{"num_hidden_layers": 12, "hidden_size": 448, "num_attention_heads": 7, "num_key_value_heads": 1, "head_dim": 64, "intermediate_size": 1216, "vocab_size": 2048, "hidden_act": "swiglu", "norm": "rmsnorm", "norm_place": "pre", "norm_eps": 1e-06, "positions": "rope", "rope_theta": 10000.0, "rope_fraction": 1.0, "qk_norm": false, "attn_scale": 0.125, "bias": "none", "tie_word_embeddings": false, "parallel_block": false, "init": "normal", "init_std_qkv": 0.0142, "init_std_o": 0.0, "init_std_up": 0.0142, "init_std_down": 0.0, "optimizer": "muon_variant", "learning_rate": 0.00701, "beta1": 0.9, "weight_decay": 0.025, "lr_head": 0.00618, "max_grad_norm": 1.0, "warmup_steps": 200, "schedule": "wsd", "decay_fraction": 0.803, "decay_shape": "linear", "final_lr_fraction": 0.1, "batch_tokens": [65536, 131072], "max_seq_len": 1024, "doc_mask": true, "train_tokens": 602200000, "max_steps": 6525, "dataset": "wikipedia_en"}
MLP neurons of a small language model. Each row is named by its layer, matrix (gate and up: input weights; down: output weights) and neuron, and shows model dimensions 0-127. Each number is 128 + 24 x the weight over its row's rms, rounded and kept within 0 to 255. Numbers have three digits each. A neuron's up and down rows have the sign that makes its largest values positive.
After each neuron's rows is what it responds to, as a language model described it from the Wikipedia text at the highest values.

L4.gate1061:116143107160072138135113181126076150115134159134130097135138144090146131148112115146154115118128116131110090145152113191141105100139136115104156161125127141137105128147140083088138128100142133121133117104149112116130148137100139124160084109120147102155103128109101111156169172133134142149113102143127090124135106119055125092124105112136136136145118111149182107130114122139115138109112
L4.up1061:144108126112104141132157111144123125122121115123122090118150112139157097132138098128167121147162115121125112122136137131135151129147163149128131161131103133129114130128125149124078125088129102127170137131122149143133105123118101116102130135100147123130090117139139115143135097152154166099124096178136127134100104121126157105105101136094075118181091140128153116147132100151089135151096
L4.down1061:140115176144197126115072132146125140134142111145138125113118118156152170104126106134111139142131101134117189152148128162103115161145132163104145107118102147114126125132122151148107160130115131147140140133093168111137174141119133154107115151135157107142087121095127138179099120157151084131136181155130065173121153150136131143136131148142097136155146085133117169142145138141125124135083
Responds to: Word-continuation fragments

L7.gate1159:137113152114137137124122102156092137131181106085076124147167132087090130162132109107169132069137088141157143127100126099120098158142134155132149135115122143108155133094102159128123097128121059108153099100165103129081112116132117160094074105092156106184100068134133122148128109120124140161134116123124117164132138149155145134067117112130149187151112154120097132121107111130086159114166
L7.up1159:148109135169160120138137141076103139124096130119124075113097091147145089136168154102119111178103151108144150080156166162113116112111111149161154123127141154157173126111132139148123138107127098145143129117115137117127133157127124101157111131100152142131159129156105166096114130111110112128087137093149115110152087118162124111172173123146132149096105100103136099138136142108120130113162
L7.down1159:084112138120134155163133141124172103100157118124137147114183133126139121105147162144162140114152134124151123130121108123067107160147166155094140157123120100113118168120088109171138123097106085156100150152119135133140094141142102135106147107080134094124140175137109180112107096094172113150077127151141119085146143114147113136088146139149095124110136095102154123132109121136113122166128
Responds to: Connective "with" plus fragments

L7.gate227:141090139118098140135171121104143105145145126125109104156112105143143138135106084086152176140135154135114147135119127128095112143145117147119142145115130120123192144156110097173167191139115170107100083078193196114125160134095150109132099138105107108086088151096149141118166131132161116142125126122106158123133115102152144140102105159154113141127159065123101137111165130105154115140169
L7.up227:131160109075151087132114135116105126164119152116149085165125126123114117151152121105131188171167122118121133127132084083119131141145074157151193121147157143170079148146142119171183175161148084092083078099137173141139120109137155167140120104145132127103160134104145165146132137103103135123124106145090112108117161102144138131130146140133084120127114133128187147125102121124153131122137
L7.down227:183147096111126141115135132124177138099145100162152110158132117101134126131121158162140151105140147103144143132092104169113148169109099164121128107148122114129109128079138107145087115155123159145128152145100138152115168137133115126135085122092106117158139136137145134150151106119125125136148175159131147141136142087111111101108126144124064126119160125188089141119133102163140138120140
Responds to: Quote openers, word onsets

L9.gate246:151188119135109129139128182094132141109181138142127097138143132101127153083172099115129141140146102117142168128127145164137151123088122119080110087143148126140100102157101107110134141107078154104081127161136150162119139091139126113100124125132117110094159118134139162125118159123140129171155132175119159125180143119109168158153154142064107101107105161126129152076077098107146146130122
L9.up246:145157112128144125139154119166105151103107140166120118162142130135162113160141151097099143133128122131153127129150135133115136114153110095115149087128102134156146146154116154101084108164118142151138126131147109132131106166123108096167104162158113135117114112127131114092073108182126133165142101108120141149142131118114100144158176160138144123144184102152137149135118095129127116131125
L9.down246:137095139106169103105135089169138175081169165142160134130091120111145148149143143106127148146159075135165131080118091144130167133132124131094163166135140113162088147172139124113118160133110106120155141114121091136113129110088122136104150124138121118146157128079127139131121110140171098089164110158105104162111149118102134172115131114094093070135142167109119119122137100100129084104160
Responds to: Quote-opening boundaries

L9.gate495:110131146101123195093092143116130147172115106113099164099108127086129156144105145122114096146163128152120126087093155141117121135137103132134158135102127122109122106111117138141136186096106134143111138156108144146100127104142134154079132117134110117085118128127117149158119116114143164116167115088129148156154152098118116127107145140104099145119146159123139115148141093105111161195118
L9.up495:135087140137093108107092158112104133143105102141165118166093102103100140137116101123079139150132139129095112129096156140120133109080138128072103111112079143116175143127116098127126114106146118141139153137154109140113153137130091094120114146131129176111102145150124110140118127139076143139160142108124136125096135099096136143151113140122141135116124135146150137147124116125137165097101
L9.down495:110155108186138139143129105109124131151141102159159152115148111119121116120121127147108112119174103142118138161189141134151156155151126169171093087172080168132088120105164123144130127125113148123140107118174139156132107135108111112126126169135117117114133137100111150117151153090092118153142125105170098121121145157114142095081160134131112122146128132143079134111109087153128130131138
Responds to: Clause-linking function words